From a checkpoint of a small transformer trained on Wikipedia: untied embeddings.
MLP neurons of a small language model. Each row is named by its layer, matrix (gate and up: input weights; down: output weights) and neuron, and shows model dimensions 96-191. Each number is 500 + 40 x the weight over its row's rms, rounded and kept within 0 to 999. Numbers have three digits each. A neuron's up and down rows have the sign that makes its largest values positive.
Before each neuron's rows, "fires after" lists the tokens most often just before its 100 highest values on Wikipedia text that the model never trained on. A number after a token or word is its count.

fires after: "st" 31, "it" 8, "g" 7, "ut" 6, "c" 6, "ors" 5
L3.gate1058:554466528413528507453474600560445476502400504470493550606467512449527545551513466466504514475462473460456427519485511510453476483522452523494468444500552486485475490499499536494424525485492467482513532498529534548537512519471499530496559490507461508485418572453528511520519549519532497492
L3.up1058:483446508517500483515509536549430438485550504538510523527509497532571499506554493450447518526439512547461541487525537528474412451523531468447492414473507475517432497466448499460460489462463509451569479526472460470448501517470496504530524507561527552465440467446513505481555434500518482552
L3.down1058:499465479533461454487453491471446417552503458549495544458511509456489473528575511556476568477554473521540577547514533503570520537480478500520524517457439562516450410508552556574559541507476445499519502460479487453593537461449516446487527509533504472432558546531540479524512457455436477424

fires after: "ir" 18, "es" 17, " c" 12, "or" 11, "." 10, " |" 6
L9.gate1164:513518532573454510575485545481553459513533511531526525543488500442543486483552397478469595467485488546472533515503459463446530545515487450444516450498513484466535549576522510533477523465488462525545454573505422513477535508531478561562471418497488433546476501581467490533528442552568478510
L9.up1164:488409480525458558580587499522499459587488501490532506497450475471463454449449480517555437472562452530465572450607528534526501439465440519462518501553468523495545454439479478546448484576557441525491570559405498497518483481526513486504548474550489523489543475523533496523468445575506542513
L9.down1164:561518562515498433491523507561535555523493497494501478467485529531542478529616501500459444536499518495503468604515468524562453570475466535484544484543554479461511543479503551503532525610507553504576505502514446479450520498408512493489556489527496543438474551400472485534562566449507496520

fires after: " An" 35, " an" 32, " n" 10, " as" 5, "s" 4
L3.gate54:505481454495481621511516550520537552507536568482470460475485570498533476478465470469470571496453547409545508451548478472544485508525546464588543532503480513562485465475512520437531515457442455506544430583454462502521513557448455455522493475526591490466503510518491510447454548510471421474
L3.up54:487511459501500477444496514495459474538435506531532488518457536517509543459431473462524478530460474547427512486473513516507519514475491437505504554478467479523521511541510521532473519525471471565540458526510493477519454539541439471541451478605487517504458560520460506496462539532574526445
L3.down54:469502474505521497450416531591460524526482512443508479489551486549512521479522556488598478514472485525493518455508457549529514552444444529526497499481525502460468504474496499488527486487535521581512479529564443524467539516499504534470457503414495490449528463448564486515485579515500520496

fires after: " " 65, "\n" 6, "\n\n" 5, "-" 4
L3.gate304:543497471598556557436604606500525499503540513551438490551563532494379559554470519506454496500528503439524570501497465489561469512490477556452466506488455496509523459508471519449512519502507501551492562487490514544529550494452417454569484474461464571507449451555527538452511444514520529527
L3.up304:623512582500547445513508545571482465503497505539516438522487440538548554487492508562560430429451474426525500551470487521518532479522477513482486457523483537619481496481503516515463488540558498503494496490544489497486540560517476563522531434433501506483494501559559545496520419583440523497
L3.down304:435497389583531512476493508531477431464461476577534577494558529483415511454495463481442503518582516541500491469540477558541488521508525534430501527496522368529407486516543440461501484441506448518517466498448499468526550522526442510516461487481513432424439500557476522503494535517493538501

fires after: " " 33, "-" 24, " v" 9, " V" 4
L10.gate668:522552501528530549438522538488456476481574486529512431547606476519484489533562510506488531446488508392483512509505551531532497503542530541465397523493468514532520451459520502497428519462533478517503436549409481541475442506455446520498513482476494495508433482504492488455477514533434509459
L10.up668:454539501519516481501527483500502507489514465510485467554511460558476550492543559455484485475473520499568531466453489503526458491565450500559553555487527538480483525484533500508521511567519433415501462560582491510525449560456497461479574464489497434438474500570488547454488484572507537459
L10.down668:504533476479518422475487560549542514502522516477516437532521437506498467512493495545447474509440461502509479452519561454418424435496546524486533496498492450528526529471516522419487479480526491491464512550498482471489501501503531501447472545503474504472447415551550470518515533495490463558

fires after: " b" 18, " st" 13, "ist" 12, " be" 10, "or" 7, " B" 7
L5.gate82:457589494536381542535531504444491554458494550515497431491427501528448482528484435539549423489553555542539452561503538469488467504548529520477448530476484492486539461481498486532513534558512432531399514531488477478483491461483419478509531471497452474496517513460472469536454488529463455486
L5.up82:544463452564481448504537527493404531487534471504522535543466497455475543462555500554517540472538557599464479476487448481519491519480448529486511500432597557433509443569499506518520483484553428454452481451485444498489514471407460501505566512469467457523450467526460555540533508558486495486
L5.down82:452435554517422481490493494477480526462483522443554517469464507434500439530501452479496480529540499530529505573490498533522498524485503490416486505482543537564474437506475495413514523477524456468564534469515470534481504471445515539463560494509523475538499573544575531507497539550532409506

fires after: "oun" 12, " cont" 11, " for" 10, "or" 9, " m" 9, " be" 8
L10.gate769:521511525445474502539511518488532497502483472514439510459438518452446526551520500441477506551523485503515469473502562471498508484503504497523521470513503534485460466457520469524457465483527451484498448525493513503482510463437452468468494463496521489532493505535525454534530561581479493476
L10.up769:499507500493460556527535496439482552540460434554575503490517444439538500455535497485478438505483502552477537452513524397494422535492387441479462572513500475403555432575492483528437491490524460526497525455517500519552533493550455583527485551545467438520436461503508462509504453489525504545
L10.down769:525477471488446516596472500521419501481549492485525494438544554471500519424502477565539528466553513519548477543541454493467497559440481492465511580456485417491501488474499489411454473470540530471552457545450483514482479457477554527403528497529475443544530517548507436539592530518555366576

fires after: " S" 14, " B" 13, " d" 11, " P" 8, "l" 6, " D" 4
L10.gate534:567457472526525462516461466469576497482524517507510524516467515434492458389522564548430561457472577504542527500517504555492394541567532568507560512429445435488499500483504490505481585567461479450495478518474481533467491425453466506519456489473482461566479501494509485548488497505478519484
L10.up534:411519485513575476522555536532423497490490487578511488480537447443492513475454531576443522506569460431517536450479499583575505489526434476480465448473495555426482601481518489461514496579504497529522464511446517438535518449469496494537427481515485431542487464502471439521474530553519420471
L10.down534:514548442494448488477519547524531487490515483536394448512521453492522525492533488496471469554517504525522521500480536423456509498463529532543508543539484514502594514487562545558479575485501458450454492496537491484496522450490607485473462477448520429495461498480561506508591489511526519518

fires after: "v" 31, " of" 12, "ed" 11, "erv" 6, "ul" 5
L4.gate271:479486560459496565511611558469535525478534485505489449477467489437444499528479450502543524465512484539446498409493557478508498572488547554544443533499467562511545504530491547470482574451421513424492491527578482478497471504598488452489491566492456472542463448454544434579546548505500446557
L4.up271:478498507454442455522564522540437570507549476525455482442521566500503434508481495548530508467574490497467506466504511479467537442579484516461485480530517541460490487481481551434561467516483515540459527581465460428498475542543467476544475579567544530533467476411467506501471531479573568466
L4.down271:527521491466515486507505447461501464464532491526451496505454563510501505533456490461522489513507472496499467482528485501525456521480490456483497486552509465485472389450481458515451439567523481578525500470541420468427488513419514481414502501543531484541531468501492524543502538518581474506

fires after: "ust" 15, "us" 13, "x" 11, "ut" 10, "it" 10, " —" 10
L3.gate140:441476532539501483484486505541466564481523547480457482450507499466491490458444408432536553564553516548484465534574437470472468545561491489441454461485491473435565498450555554510492509474534493507530454458411510474535514492503507526528484469540565552454437577455520522531548544521484537554
L3.up140:512465509554475501467458459440457498492502571549487446523528403525460536539541559527482553482440540479494485517569538562480430480492574543458514458447447493508483472495445504552443527525425540520582509513587532471477448511513450541583464481504481539513528493529504520414452524525517428474
L3.down140:484387431464483461457561521506410477507425459556483479442514544524616459598432485489558511466496468515470574413493488449536517532531457520517519543474527484473474507482543510483476539482511515539557574490421524510541442431478496426471466486570475486486544543491560440514503478524503535498

fires after: "i" 24, "op" 18, "l" 10, "cl" 9, "al" 7, " cl" 6
L5.gate696:527489508537445553513474489408505570498478539511490449516563538468523441563518552505495511528516554467429510508511610537498532599557492489582456526435534440482551542545505565476488519514506518513527550555515481528442508513506419522497555504513511461524466486507460543470560473483481448514
L5.up696:596448597514533540453500442517541494439514464489482508478488512504411534514485460471426481568500548451548466454489475462563499475490528416486526459463382480502469485483447482462530493576506574568459543517504541542471485534485503356453486551520491478522518537490540549539492528490518523485
L5.down696:506501457507534526522471489538510477527535449509505474464472484499530491467561474481569505562543485564528488552502546472527570522540487496495562510457455540496491508505535456495519474543541376566556486543508414497519489553474475455436469490463494465494442507543504480500504560494488512485

fires after: "op" 29, "l" 11, "p" 11, "ov" 7, "cl" 5
L5.gate1156:505518515483443578540502531410530567553488454465504433523498438480460473472474531503459457505468527472486544547492523523475525578485524540534441424477577436516477509508538483530457498597551499466484474513536522528470527481449488499512474548518521460552503472500551487533497452477584452449
L5.up1156:514491449531525504450530530456512525559452511483535502486481556442463573469500494436471538549466508527510553480576455523508545488479490521446554487472411515443519498503499528500529545510513524478569517438514497539471482495484459525448550473550608514427514471514471491544494478493480513420
L5.down1156:543526494504432489518473478537571454459539510462446493498466559502487590509510519513574557520569526485498519535440487563475589573464514538473445542470452486534446489466507454556490457511585484518503477475507529502457566515524501535480510519450473535525441516452409524419394520414480550445

fires after: "v" 13, "s" 13, "ss" 10, " v" 9, "up" 8, " as" 7
L5.gate78:498503474510441525558583453581526483496560525472477478499491578505456517504545540509504483483453541488477526483502511510520507495477470498533533465525574466512472463406505473486504440532453423497558500536533500498588506479458495486502515481429470516522458513476459564492512538601535481457
L5.up78:516580507529484443467553519580486476506501492495499506519428450555470450549558538507554474448530475474459559492443499527502483499443574535495497508502430453471536479462470497445477555461481493508443528556508531493508471486579478529458427533510540469541511562501457474524466507491517493477
L5.down78:561497535507496536477456545550464493535428560467505457545485457495509462516534488532511482511559537452407488563452511543517507514462489479457415482502573534534484501467530540460511473532498502576435515496486551491476536501498526488504543471498505535491532443507527563484575532514550412548

fires after: "r" 13, "u" 11, "ri" 9, "ul" 8, "over" 8, "i" 7
L3.gate776:601490537503555503516411497517509543497461498488476384458506546505497477519524475475490495525529493508436543570467584527471577528555419479534422535453521491458454521485499489516531550534432502488413532479486573517554500498480452547558471459456468441539526542495490551542519489482508466490
L3.up776:498413500510497437471540487524556487549438450506496490539498512429458455533536578464531519497534456502493601574481502441487455431553497449497452499423545461475491560439440487528457534530502505455486503559553427553527508555426516503516485517497566510495490555538405412503473450557526515429
L3.down776:443518415401523522469443485406467441501511553552512563509479508502592487507455465468507544492476514486480468475466462512555462484536480479515463480488450464515527422503532433496452433541531524575493474515468487510528504425500498521455434486542456497513552444596482492502516548568587567530

fires after: "ust" 36, " Is" 11, " has" 8, " is" 6, "it" 5
L4.gate966:531462493419519498478485519500419478489520553493490538502532498554497455461464423478407492486460539535450514466510462561529516497458489539405494500546462529493566503463521542547574479464522482565523423460519527538529472510520471524449437449494534504553455493436515472479603482514411539492
L4.up966:524536498533466531483527510517467515472433486416475501515504463469498479520477513495492539531550475522478498516524452461487483475513534529532475375482451485479487506468515528445517578513428471518560487554527482501566432510544479584575459477466550513500526491550486493511511488559456495460
L4.down966:531513471516540447527540508515523541572431462575478512414470543456507499563540538501408451479516538459503586504490443471518449542552551493473458521474438465532591520503603583491494528503502476443505541541518491460485503414532529503533519483540443493454516531463491527548483469490515466492

fires after: "l" 20, "che" 8, "re" 8, " Cl" 8, "p" 8, "le" 7
L3.gate1016:534542547466585486511442483392523482517513481529469520550487487502590493544488528511535537541515502503450450500435512562468546550514489506577467460436523507479554509572418528526482465547496409526448523553510447586536513545430452611525496590522500474488557464463504606560530479463496494479
L3.up1016:536538530524410530493483457506504428524466518541494526426467497466468470492547495499434529603490477480483565478566507541451474485546508504483463474446595546402494410526455501537471507518472464495502526477533511547481557496527438480473513500500490476449511520540510537560513497449468490469
L3.down1016:508496450513442464541439473474544558468485493462471528552496509518477486525472462444515534545494496620515512533498463523481581544473485518496462541453511477518472438440550451504509566500439529536512538474439513539437479492523453471445480485458545509491571498494498498531483539491491501489

fires after: " as" 18, "," 18, " f" 13, " n" 5
L8.gate331:505445552432489561506545529490443452489516485512504427490525490476480531526512556530536525579496500504486464508493520465449502471531521460500482457442492486528526552500465516461495415527536448588536515523572483546486455508450508538518518571511514528463527547566525505516506464564555466464
L8.up331:466480500490437493429488507505473492539395465468503507530473505543552563441459500452460536534544522549469499470499464423488452515461519462507441497481461431495494509472500499547538562561505476475510513552551561488523532531443551417535424482533541518473575489429492458477436522544546472512
L8.down331:520490500489521532423456563485448500494533571506545569495494472506465479454522514500511599504517511500396479531548505419500511507401438523566430490514404499558555469488482542560549527533538475479494500560513528476516463499519457487534471491472397514533447516508583480556518473497421550529

fires after: "ur" 16, "um" 16, "ed" 9, "ul" 7, "u" 6
L4.gate753:515497491479438524481528550535507551578498439504465409398525524477449413580442569505478521505456527472500562490487557540402473512460572551529483543538551549550505539494458530548480438435452531457471549507518479483447503495461488482500469494446511464560551482504472449458530550542507479547
L4.up753:535512412456570459450590509499492557482434489430473533497530514481480426441474535457544557520447465506540563509495523460542494420551504548500506529508458544530472524483488513508464478479503470486554536421526527533499470516501445474506551520523552531543499489476466440516517482524448497551
L4.down753:444496455550551490487431396459504447433503504511533494549475468507586554481458528521522458503536498416505484496499570470538502548465449498577482450472483423543527454468483525582545517520500491524507485540507474439494477486526508503501510449451460472409575451487539484497513523500528496458

fires after: " c" 48, " comm" 11, "ir" 9, " rec" 7, " " 7
L3.gate245:509510517558511548527541545552564463498517581495500510522508510559562446452504505513581466511513491484455494485551455517526538555520515555515480529515422574504588536472523528557450532474468480564568502470549438472537509506584418562455543463511450441565456492468426494503530460527560443442
L3.up245:461461543551445502512498501478489499520405488483498447534485472437498470466551539563522497501511491499547547416574531564538527529497473472603512493497496482432526515467509497515413528544505485525456510563525499538525419545481515485470438496477515418571533522570527551508507517545518448435
L3.down245:498548468483543517512489484527550528508448532506509529441500501421499441511522502448557433538572450484523527529477437524467485470500544491498509548503454505459567565568496390496493517555527498496532480509545465491492504496536488578511441545474453481506518437540401504495523522433493540565